config = dict(
    d_model=512,
    d_mlp=2048,
    rope_base=10000.0,
    rope_fraction=1.0,
    parallel_block=False,
    init='uniform',
    init_std_qkv=0.0171,
    lr=0.0105,
    beta1=0.93,
    decay_fraction=0.81,
)
MLP neurons of a small language model. Each row is named by its layer, matrix (gate and up: input weights; down: output weights) and neuron, and shows model dimensions 421-484. Each number is 128 + 24 x the weight over its row's rms, rounded and kept within 0 to 255. A neuron's up and down rows have the sign that makes its largest values positive.
A block is one neuron, or neurons of one layer that tend to fire together. After each block is what it responds to, as a language model described it from the Wikipedia text at the highest values.

L4.gate971 [124 126 158 150 118 120 101 108 113 139 134 100 169 124 113  95 109 106  95 165 124 149 108  83 157 159 120  98 123 130 129 151 134 133 130  83 130 121 129  72 156 130 146 113 130 127 105 129  97 115 153 143 122 124  98 160 147 159 120 155 163 146 121 142]
L4.up971 [148  95 109 134 115 130 138 122 112 113 109 143 165 125  75 132 153 146 115 118 131 145 127 158 150 174 129 119 102 126 136 117 105 111 124 132 104 104 152  95 105 114 121 128 115 111 172  91 110 111 140 115 135 110 129 127 163 100 103 120 124 110 103 158]
L4.down971 [116 168 146 122 121 116 111 161 143 112  95 118 123 121 150 112  98 129 163 148 139 128 101  70 175 130 114 121 117 139  93 141 184 126 137  89 136 123 150 114 154 121  99 167 129 138  85 159 123 134 155  98 142 131 109 135  79 182 143 134 114 140 123 115]
L4.gate1756 [143 133 118 100 143 157 114  95 124  99  99 133 148  79 134 126 105 126 116 112 151 124 123  95 117 183  95 130 128 112 138 170 108 155 151 116 138 161 160 100 143 158 136 130 149 161 117 138 146 128 134 114 117 110 123 130 160 147  87 105 172 152 104 145]
L4.up1756 [113 153 137  77 123 125 143 120 113 128 117 156 157  80  87 126 120 117  93 116 134 148 134 138 182  83  98 140 175 126 129 185 127 107 125  97 123 131 146 138 124 116  84  96 107 120 135  76 148 136 143 146 123 122  90 171 146  97 128 107 135 136 131 120]
L4.down1756 [136 105 134 100 144 100 127 125 153  93 105 134 125 111 145 123 138 134  99 127 154 144 168  49  88 152 137 130  87 116 142 109  99  99 111 140 145 132 142  68 102 139 140 113 149  97 115 133 135 105 153 144 144 117 141 138 127 137  99 161 168 129 121 134]
L4.gate1859 [128 153 105  73 126 127 110 128  96 105  95 113 100 119 112 178 145 124 147 163 118 129 111 108 166 125 100 178 107 128 148 129 117 114 165 105 153 105 139 116 133 150 136 116 146 138 145 137 103 164 114 111  78 123 108 141 113 141 101 175 131 129  97 158]
L4.up1859 [124  65 135 112  82 147 142 153 128 124  87 116 135 103  93 154 154 121 106 163  70 137 138 107 155 144  53 127  89 106 142 154 150 119 164 143 150  82 112 145 158 131 157  99 119 135 122 139 148 145 111 134  94 134 139 156 120 124  88 127 103 139 104 118]
L4.down1859 [141 149 117 174 116 124 142  98 109 175 140 107  97 157  63 138 141 120 158 130 151  81 157 134 139 145 183 149 106 100 129 107  94 153 161  92  98 171 168  97  99 115 123 140 112 112 182 140 122 151 145 125 112 130 128 162 152 142 143 111 119 161 138 167]
L4.gate1896 [171 125 143  79 188 127 131 110 148 133 127 135  80  85 142 164 134  89 139 143 174  91 132 115 148 168 118 142 142 125 127 101 169 189 145 109 137 124 122 116  97 149 100 124  97 125 123 144 126  95 121 129 133 132 123 134 158 144 132 137 156 110  84 107]
L4.up1896 [165 108 156 130  82 135 100 137 146 182 116 120  91 141 133 133 136 122 133 150 134 126 133  88 102 123 133 137 135 113 113 169 155 123 117 113 158 113 136  85 149 132 173 150  83  87  98 137 114  57 156 149 154 137 155  94 143 111 143 143 138 114 107 140]
L4.down1896 [ 98 103 134 123 172 148 107 137 146 136  88 141  87 156 130 116 109 145 154 140 134 140 129 139 115 112 108 109 125 101 130 138 120 122 109 132 152 120 152 142 137 133 106 128 201 115  96 137 133 134 150 113 111 148 161 114  85 149 140 137 150 157 162 125]
Responds to: The main verb, or a preposition right after one, that directly follows a named subject in encyclopedic narrative, such as had produced, the festival ran, played in.

L4.gate1001 [176 108 130 121  93  94 100 149 119 106 121 171 130 133 131  80 100 122 155 105  97 137 126 129 119 104 128 111 129 174  97 170 159  86 141 131 136 106 166 113 148 143 139 120  98 143  87 140 121 161 129 130 131 114 125 147 141 143 106 111 140 126 128 128]
L4.up1001 [126 131 139 111 129 152 160 116 126 140 139 144 133 175 124 106  85  94 126 111 111 138 103 115 101  82 196 139 121 166 132 151 143  82 132 139 147 110 136 152 151  81 140 158  91 138 124 146 107 122 141 106 148 154 165 150 120 126 121 122  70  93 136 152]
L4.down1001 [ 92 154 105 167 132 123 112 102  71 127 128  97 148  97 137 107 139 133 147 147 120 114 163 135 137 166 120 136  96  94 159  89 115 167 127 152 105 151 142  87 147 145 143 126 135 124 121 135 147 131 145 142 141 107 115 122 130 127 159 157 125 170 133 125]
L4.gate1020 [156 132  98 129 111 113 169 139 120 125 114 189 113 180 121  79 165 123 179 178 134  95 136 178 102 124 115 121 126 140 161 125 149 104 147  99 128 125 112 134  86 106 144 129  83  94 132  90 153  91 143 101 134 188 121 125 145 103 142  98  97 151 106 127]
L4.up1020 [136 135 151 125 141 169 113 127 161 140 128 185 128 134 160  92  95 105 158 136 134 125 126 136 154 137 167 126  98 128 127 124 141 104  94 131 115 130 134 125  98 138 122  94 139 119 129  91 149 144 118 139 152 162 144 105 138 113 142  94 183 139 174 114]
L4.down1020 [159 118 110 147 127  98 143 131 118 126 155 107 143 136 128 141 142 146 149 135 135 147 130  87 100 139 156 128 142 126 126 174 139 146 160 127 155 125 158 122 157 130 132 141 152 136 139 147  95 113 140 156 152  76 161 130  95 130 131 157 115 125 138 158]
L4.gate1148 [113 127 118  95 151 112 100 156 126 122  84 132 154 128  81 134 115 108 148 118 172 142 102  91 144 131 112  58 138 124 147  92 101 163 134 134 138  93 145 171  88 137 107 129 113 126 104 164 130 147 146 149  94 106 107 135 155 168  83 122 193 130 146 116]
L4.up1148 [146 108 133 146 133 136  95 143 160 120  98 117 109 108 139 109 132 128 126 128 100 140 140 141 114 102 114 106 122 127 127 134  97 152 146 122 140 182 104 106 139  94 149 114 132 139 145 104 139 113 168 139 132  91 122 141 106 141 139  91 209 117 118 145]
L4.down1148 [123 122  65 142 146 100 175 102 113 123 103 133 154  88  65 159 135 147 109 125 167 100 101  98 137 132 146 152 107 137 127 167 152 124 156 143 166 104 123 125 122 133 129 151 149 137 136 114 103 154 135  78 179 162 116 142 153 117 136 144 143 103 127 110]
L4.gate1936 [131 133 142 127 114 120 118 112 144 112 121 107 143  92 123 176 114 121 158 117 111 112  95 139 130 110 119 148 149 149  99 189 104 107 129 127 139 126 141 120 108 134 130 131  80 140 124  89 107 129 161 122 144 152  98  83  90 115  64 131 129 146 126 171]
L4.up1936 [164 123  88 117 152 121 161 156 156 151 163 135  78 156 133 150 123 149 135 118  97 122 169 123 119 107 165 148 146 159 158 112 160 125 158 141 154 142 103 101 118 116 123 127  99 130 125 104 127 109  72 113 167 156 124 153 134 106 134  95 133 147 137 105]
L4.down1936 [134 121 174 137 136  89 123 106  82 125  96 121 165  91 101 148 133 119 127 172 132 105 114 112 128 170  97 113 140 107  88 126 122 119 105 103 109 139 147 166 131 166  70 123 123 114 124 130 119 124 169 146 117  83 118  90  81 139 113 173 109 131 114 161]
Responds to: Reporting verbs right after a named subject, introducing a quote or claim, such as said, stated, called, told him; weaker on scattered other tokens.

L6.gate1487 [138 111 141 137 118 161 129 145 114 153 120 110 130  88 138 162 151 134 110 149  94 135 152 109  97 113 133 138 152 151 154 112 116 118 160 100 126 104 119 102  77 110 133 128  85 124 127 106  83 139 131 139 120  98 108 138 109  99 149 153 129 155  86 112]
L6.up1487 [119  96 131 115 135 115 150 121 132 127 138 127 147 117 152 152 157  87 125 126  96  85 104 105 103 115  76 115 132 121 162 121  97 138 166  91 106  90 112 120 109 102 134 112 134 145 138 139 141 127  92 126 111 121 143 152 127 158 109  89 131 132 157 136]
L6.down1487 [134 111 174 137 151 150 126 112 104 176 186 129 162 129 127 103 151 147  81 125 141 135 144  93 136 138 120 125 165 166 130 133  96 131 137 123  98 136 145 140  99 125 112 100 109 143 156  87 147 152 160 173 161 122  94 164  90 114 151 134 147 117 142  94]
Responds to: Word pieces and words in French names and phrases, mostly in Quebec, France or francophone contexts, e.g. Soci-été, É-cole, Parti Québécois, Adrien-ne.

L4.gate1057 [154  86 108  74 131  85 141 123 135  66 131 152 104 155 131 115 132 114 115 138 123 146 126 115  98 160 118 145 160 143 154 141 114 134 124 119 118 139 116 134 135  84 160 132 154 102 105 121 158 122 125 129 153 114 145 125 154 163 116 127 117 118 104 130]
L4.up1057 [131 132 106 123 120 150 150 109 130 137 113 137  90 139 114 111 157 113 131 129 132 122 131  85 111 123 124 149 164 182 106 166 151  96 126 160 180 112 129 103 147 115 109  69 161 176 134 128  90 158 116 141 164 111 128 104 120 111 126 116 121 131 116 130]
L4.down1057 [165 100 121 132 172 155 130 112 133 127 110 136  93 103 112 165 158 142 123 129 130 127 110 143 135 150 118 110  98 138 156 131 119 108 139 146  97 118 164 112 151  82 148 119 158  99 122 131 149 119 138  93  96 158 118 124 126 126 123 136 150 114 156  97]
L4.gate1159 [130 134 140 111 149 154 139 112 117 140 142 143 151 125 195 125 151 171 127 135 126 140 105 105 126 159 183 135 113 189 128 121 135 132 135 146 101 133 112  96 191 101 147 160 125 137 147  96 110 158 140 123 149  95 177 197  93 155 139 111 117 158 104 192]
L4.up1159 [103 160 143 143 114 161 127 148 160 146 148 102 148 104 162 137 103 118 155 177 125 113 126  96 164 142 145 154 164 170 132 112 173 135 185 167 120 143 117 156 137 138 170 153 135  92 155 137 153 117 133  96 129  98 138 145  85 118 145 107 108 162 119 154]
L4.down1159 [112  89 128 104 157  98 117 119 125 129 128 150 153 153 124  72 142 106 156 136 122 131 117 118 119 105 103 135 141 141 138 124  97 162  77 114 134 138 133 132 127 141  93 119 123 174 115 122 142 106 161 170 123 137  96 111 160 126  90 113 155  96 153 109]
L4.gate1566 [119  99 132 136 133 108 140 134 138 124 145 131 187  98 139 119 159 119 188 107 120 130 120 107 157 125 124 156 141 185 111 127 120  92 105 113 135 120  86 166 125 106 121 110 101 117 154  78 167 137 139 144 141 125 117 131 131 115 111  89 129 151 103 116]
L4.up1566 [ 94  93 157  84 109 105 110 172 117 165 116 145 102  92 104 133 116 187 154 138 137 116 137 133  89 117 138 148 124 180 122 150 132 171 100 125  92 122  98 108 102 154 189 155 159 123 130 121 130 111  72 156 101 120 151 107 129  83 151 130 164  98 141 163]
L4.down1566 [102 137 112 109 119 178 123 108 107 142 197 129 139  95 142 141 120 104 145 118 164 135 146 163 106 121 155 159 143 144 143  92 130 148 136 118 164 134 140 132 142 134 119 109 163 132 143 105 122 133 138 170 110 133 163 142 164 148  80 120  52 126 103 138]
L4.gate2006 [157 106 164 104 132 128  80 126  91 132 151 107 140  91 131 139 197 138 130 154 121  85 145 101 152 113 135  97 113 121 123  99 118 103 170 124 128 104 110 138  92 130 145 131 137 134 154  90 110 131 114 152 108  85 111 154  94 143  95 113 161 144 112 137]
L4.up2006 [139  98 121 129 104 135 175  88 134 160 154 122 135 125 149 140 193 148 107 131 130 163 132 123 137  99  92 157 107 197 158 120 138  97 146 149 157 119  91 129 120 131 129 104 122 101 193  94 137 136 131 137 125 133 118 156 149 125 131 127 140 140 109 141]
L4.down2006 [109  83 178 179 119 154 120 109 140 145 130 168 159 123 137 109 145 164 141 140 135 162 144  78 147 153 116 125 145 151 119 131 127 101 118 123 151 121 177  90  82 111 110 137  96 132 156  77 118 118 156 187 151 127 115 146 103  93 137 134 113 116 111 113]
Responds to: Romance-language function words and fragments inside names and titles, mainly "de" in names like Jean de Segonzac, plus du, une, Le.

L6.gate1956 [132 130 165 114 118 112 124 117 148 116 159 116  73  67 148 116 148 134 131 106 152 151  81  89 148 101 110  68 115 157 138 117 100  70 136 109 154  88 134  92 106 168  97 137 121 104 163 108  96 125 140 119 139 131 115 118 120  83 139 131 145 136 125 145]
L6.up1956 [154  88 134 178 140 113  98 141 144 125 148 178 126 101 119 109 187 154 109  92 121  84 101 115 118 107 136 119 134 157 164  98 112  95 149 105 181  98 152 124 167  91 133 106 145 141  82 127 121 112 150 113 108 117 114 136 120 159 118 140 130 182 108 101]
L6.down1956 [ 97 176 122 156 151 142 114 113 149 106 100 102 155 128 109  88 119 128 165 135 169  93 130  87 131 126 165 155 159 107 105 117 120 174 104 137 123 161 120 122 104 114 177  88 124 140 129 130 112 128 160 115 143 157 109 144 124  95 175 125 138 157 142 116]
Responds to: Determiners and possessives (his, her, the, their, 's) opening a new clause, often where a comma is missing, e.g. "short season his Freshman year", "risings the Jacobites".

L3.gate4 [130 133 135  92 138 141  97 117 141 155 117 130 118 125 114 123 117 125 150 175 114 161  86 132 164 111 152 106 109 181 131 145 167 147 182 111  74 107 130 153 103 188 135 150 143 147 109 128 136 167 115 123 112 147 130 135 128 167 108 161 107 117 117 120]
L3.up4 [141  88 128  98 126 134 112 111 157 173 159 117 154 118 129 131 145 104 120 115 116 126 114 153 147 129 182 177  77 138 118 121 133 115 114 132 102  93 111 160  96 132 135 102 182  95 153 112 129 157 134 151 115 129 122 122 114  90 138 117 135 121 155 112]
L3.down4 [134 106 103 129 106 157 102 154 167 160 160 142  94 116 145 103 163 100 124 111 155 134  91 104 193 134 101 131  77  87  99 138 123 146 124 121  93 117 136 115 112 159  99 135  77 180 104 111 106 152 109 119 158 146 144 126 121 172 112 176 109 176 131 116]
L3.gate120 [127 158 164 112 116 143 119  54 169  93 131 155 123 138 144  72 139 132  88  92  90 128 109 121 170 115 106 107 121  99  79 100 156 122 151  89 141  99 124 106  94 174 127 112  94 142 143 112 127  86 155 145 139 168 158 136 143 177 135 103 121 111 129  93]
L3.up120 [101 142 111 159  93 176 111 136 145 146 190 108 122 121 141 136 135  74 120 131 124 120 123 146 173 128 111 179  99 105 148 108 121  95 149 146 114 139 113 108 109 113 145 107  95  81 121 160 155 124 130 140 128 144 135 129 126 115 105 139 120 125 136 110]
L3.down120 [162 123 122 126 142 119 123  90 135 152 118 166 166 164 124 115 122 143 121 114 122 129 133  95 120 136 175 119 158  98  93 139 124 125 138 154 141  79 128 102 118 108 132 161  94 131  97 113 130 163 112 168 150 128 143  90 166 189 134 134 114  93 160 112]
L3.gate206 [101 124 164  99 151 167  88 138 156 169 137 160 172  83 131 145 122 124 133  91 124 128 114 137 100 113 143 131 133 123 112 160 114 135 123 134 133 134 189 189 135  92 158 141 120 147 157 102  72 100 107 125 120 160 133 162 150 185 143 100 120  83 125 142]
L3.up206 [ 98 129 155 107 126 164 133  98 126 144 146  89 118  87 141 145  85 121 150 175 101 134 140 155 133 126 129 124 169 139 137 151 184 133 156  88  95 110 160  73 138 143 140 145 116 133 160 112 110 111 122  96 165 176 144 152 133 135 126 122 107 150 143 128]
L3.down206 [128  82 120 132 131 161 136 138 137 151 106 107  97 107 176 134 138 111 111 137 102 124 126 146 102 145 109  97 138 142 152 114 172 117 120 109 125 110 146 136  91 119 107 159  86 142 145 107 122 156 154 115 142 146  85 117 136 119 113 138 132 118 131 134]
L3.gate1594 [103  81 125  96 137 137 104  83 103 129 119  80  78 110 140 128  86 147 122 127 100 127 148 118 127 133  81 119 110 161 125 141  89 129 138  96 140 128 154 147  77  97  96 148  84 128 103 144 123 121 134  99 134 128 118 146 123 114 110 142 113 121 115 127]
L3.up1594 [107 151 121 136 181 155  87 131 113 139  84 138 145 105 156 117 123 127 101 132 100 109 117 141  93  82 162 105 127 122 117 136 139 130 100 101  86 117  95 143 102  80 109 135 103 106 160 107 136 155 128 143 155 128 157 140 130 143 148 114 103 110 193 115]
L3.down1594 [106  30 136 130  79 138 139 128 110 134 166 126 164 143 110 161 101 108  85 126 111 138 144  92  94 129 129 111 123 116 108 140 146 145 139 117 145 107 179  98  92  75  78 158 137 164 123 152 111 124 114 103 119 136 134 160 152 114 133 167 122 177 154 156]
Responds to: Speech, opinion and reporting verbs right after a named source or pronoun that introduce a claim, such as said, argues, announced, called, thought.

L3.gate59 [147 126 111 102 142 139 138 162  94 128 100 117 130 190 132  98 130 135 115  99 137  95 117 117 137 142 129  72 109  63  75  96  98 167 120 130 142 159 126 143 132 123 167 114 150 153 146 168 159 110 102 143 115 121 117 106 139 148 119 119 177 115  82 131]
L3.up59 [124 148 145 100 102  88 124 137 110 145 141 138 139 152 104 172 105 175 113 113 192 107 173  94 127 166 114 142 109 131 127 150 135 136 124 126 151 155  81 136 133 107 153 121 145 145 118 152 107 136 135 125 143 165 174 133 116 150 172  90 155 140 147 140]
L3.down59 [120 128 153 113 137  88  78 143 114 119 132 126 180  91 149 120 173 178  81 139 133 144 123 122 135 147 119  85 129 130 128 164 120 102  88 122 113 123 118 134 112 203 134 134 118 114 159 109 148 141 114 109 104 104 124 121 156 143 104 152 161 140 112 125]
L3.gate992 [112 134 118  99 144 132 131  77 116 153 102 101  94 139 166 129  99 118 122 107 124 121 103 148  94 127 140 127 130  83  70 123 149 136 145 112 112 162 169 177 147 116 140 143 116 178 134 180  74 131 172 111 164 123 147 137 144 123 114 140 124 128 148 114]
L3.up992 [155 134 132  99  63 156 117 123 118 124  92 144 117 140 126 149 160 150 132 111 166 154 106 153 155 106  98 135 165 105 131 105 153 116 122 147 129 101 129 142 136 147  94 110 105 154 118 118  91 130 134 127 160 151  76 120  93 112 178  99 122 123 122 108]
L3.down992 [ 99  64 145 142 124 157 149 174 179 148 179 167 173  94 125  90 128 123 118 118 138 122 153 110 163 123 108  81 130 139 140 146 119 108 104 138 111 121  91  97 117 141 134 123 132  99 131 107 136 140  96 130  60 100 125  95 112 111 126 125 103 154 119 154]
L3.gate1944 [118 144 131 147 123 163  72 128  97 142 153 127 131 151 114 113 142 138 113 106 109 138 111 153 108  99 162 123 160  86 115 115 114  95 104 117  90 110 155 143 115 137 110 151 164 143  97 137 108 112 132 134 104 121 123 192 141 142 128 142 133 142 134 133]
L3.up1944 [ 96 144 103 137 112 132  70 130 118 166 161 113 121 142 113 100 167 126 127 118  83 137  97 162 133 105 174 105 150 135 112 136 137 119 114 129  84 110 152 140  99 131 131 146 146 140 122 150 121 132 116 134 138 113 143 151 113 136 161 139 130  97 133 135]
L3.down1944 [129 112 118  84 123 123 200 139 153 109  89 115 103 125 131 131 130 123 132 132 115 136 170 100 114 128  76 141 101 153 153 134 127 152 152 144 137 143  90  86 133 138 137 112 121 132 154 100 150 147  90 104 135 133 104 134 141  94 137 113 115 103 107 141]
L3.gate1964 [151 148 142 134 153 118 123  78 115 135 110  97 166 104 149 100 120 119  95  93 136 123 152  98 152 184 151 118 129 158 133 130 153 113 135 130 133 113 102 105 115 154 117 119 128 140 158 107 104 158 107 148  93 107 113 156 115 145 132 110 161 123 166 137]
L3.up1964 [157  89 165 123 146 122 114 113 155  87 117 116  76 141 124 121 119 175  97  66 107 134 105 123 151 164  90 123 201 128 137 112 131 157  94 138 133 131 120 142 146 103 146 112 169 143 113 147  93 138 105 124 139 117 101 152  96 118 138 154 119  93 161  89]
L3.down1964 [ 84 133 143 172 122 138 149  97 170 153 133  90 114 100  90 110 181 106 144 128 162 101 208 132 112 132  84 116  94 145  96 109 113 144 161 117 142 115 140 128 124 165 116 110 114 208  92 113 132 161 131 127 120 146 108 179 148 164 114 141 124 147 131 140]
Responds to: Main verbs right after a subject pronoun or name in biographies and career summaries, e.g. He played, she scored, He appeared.

L6.gate1084 [108 157 145 111 157 105 103 135 120 125 133 140 130 104 118 136 135 123 146 150 147 164  81 115 125 125 127 126 136 128 129 131 119 144 107 112 121 113 121 161  94 129 143 115  77 119 146 142  81 162 105 138 138 150  80 102 144 163 163 145 100 127 102  93]
L6.up1084 [123 160 147 125 153 143 122 129 122 122  87 148  79 136  78  93 130 114 143 116 138 131 119 105  85 172 143  79 123 152 123 122 127 141 146  77 119 161 125 112  94 173 130  87 101 121 153 159  93 111 167 102 142 123 113  88 141 172 151 175 133 100 108  96]
L6.down1084 [146 114 146  86 134 122 120 145 120 117 140 152 113 116  82 145 170 100 143 139 151  89 143  76 164 142 137 135  99 129 134 141 101 164 115 135 129 159 126 135 159  92  84 159 147 132 127 153 163 120 146  88  98 100  90 157 106 116 142 137  94 122 151 166]
Responds to: Verbs and prepositions that introduce a list or set of items, such as include, includes, composed of, along with, administers…:, and table separators.

L3.gate338 [155 146 142 103  83 125 153 125  95 112 145 129 132 183 123 138 144 146  93 133 106 132 175 110 140 140 163  84 154 148 166 176 106  97 100 102 140 142 125 122 142 118 136 147 172  81 116  86 138 119 142 146 124 199 127 176 176 139 150 139  81 177 106 111]
L3.up338 [160 128 122 102 133 119 127 117 122 138 133 142  61 135 115 126 142 130  82 137 113 136 140 154 110 147 131  95 111 155 195 136 139 126 139 137 183 137 120 135 121 119 146  90 157 130 121 112  82 126 132 118 143 134 147 141 208 110 156 132 134 151 103 114]
L3.down338 [106  97 142 100 162 144 155 134  91 143 154 110 135 158 173 109 132 105 170 190 100 126 112 153 150 133 122 114 130 160 130 109 111 120 100 116 149 141  98 127 135 109  85 127 137 165 155 109 133  91 146 134 136 165 148 134 114  87 139 108 144 153  92 154]
L3.gate464 [140 118 111 161 124 107 166 143 140 114 133 150 133 112 154 159 116 166  97 138 110 130 105 141 139  97  96 124 129 171 148 102 140 102 135 121 149 115  81 113 123 105 135 159 146  90 150 154 130 101 167  96 119 139 146 152 128 131 129 121  78 146 111 103]
L3.up464 [ 98 163 162 125 138 153 103 145 157 140 167 149 157 119 106  99 130 162 108 134 140 109  91 200 128 128  90  79 112 156 168 129 128 104 115 118 120  98 145 130 136  95 102 122 123 103 131 153  98 100 153 114 112 104 117 138 113  78 127 122 151 151 139 137]
L3.down464 [120 107 137  64 101 102 120 123 122 131 108 126 110 122 126 113 146 112 148 119 126 116 149 110 153 148 146 175 133 115 116 154 150 115  94 128 116 115 144 123 126 155 104 131  99 136 139  85 136 123 161 141 108 109 134 106 135 129 111 133 149 105  82 134]
L3.gate562 [115 143 146 136 113 106 129  86 185 142 156 128 149 132 160 146 150 128 152 127  49 133 182  69 132 145 112 116 148 171 114 137 121 113 159 121 132 145 111 155 133 107 118 133  97 141 147  93 135 108 166 146 125 117 108 139 108 175 133 171 146 151  98 133]
L3.up562 [ 95 142 167 103 114  74 149 105 121 106 158 114 131 127 180  95 122 151 175 134 136 139 150  71 156 105 120 151 168 166 100 148 114 112 141 129 143 158 105  86 145 104 153 196 102 116 142 123 112 148 149 123 115 151 149 165  44 126 138 153  99 124  73 133]
L3.down562 [125 103 111 136 153 135 130 130 125 146 134 145 131 129 111 117 129 120 104 140 159 110 129 132  89 112 113  88 107 109 134 162 119 149  83  89 114  95 162 129 122 148 109  97  96 157 104 135 129 128 102 151 154 112 134 100 185 124 121 152 158 104 157 109]
L3.gate847 [138 132 146 145 112 139 111 143 116 162 132  96 117 109 132 132 122  97 127 108  94 111 115 128 116 153 143 123 111 119 167 178 120 132 130  61  96 142 125 139 124 125 166 107 105 128  86 100  94 128 118 124 164 125 145 119 158 142 180 166  94 133 145 150]
L3.up847 [164 175 143 128 126 119  95 124 137 144 137 134 121 115 140 120 127 147 142 163 112  95 127 103 136 130 162  99 115 141 132 142 180 121 162 134 126 121  92 152 108 113 156 102 153 107 125 134 187 117 120 120 101 122 104 133 162 119 140 127 134 127 140 129]
L3.down847 [121 135 114 129 128 154 109 168 146 140 133 147 127 159 127  92 137 163 104  95 162 137 156 127 113 146 103 123 124 154 130 189 140 156 102  98  98 138 141 154 134 137 144 136  98 166 142 129 107  89 149 178 149 122 132 155 113 120 155 115 146 116 137 125]
Responds to: Function words and word-final pieces inside foreign-language (mostly Romance) titles and names, such as y, e, de, des, and the -o in Octavio.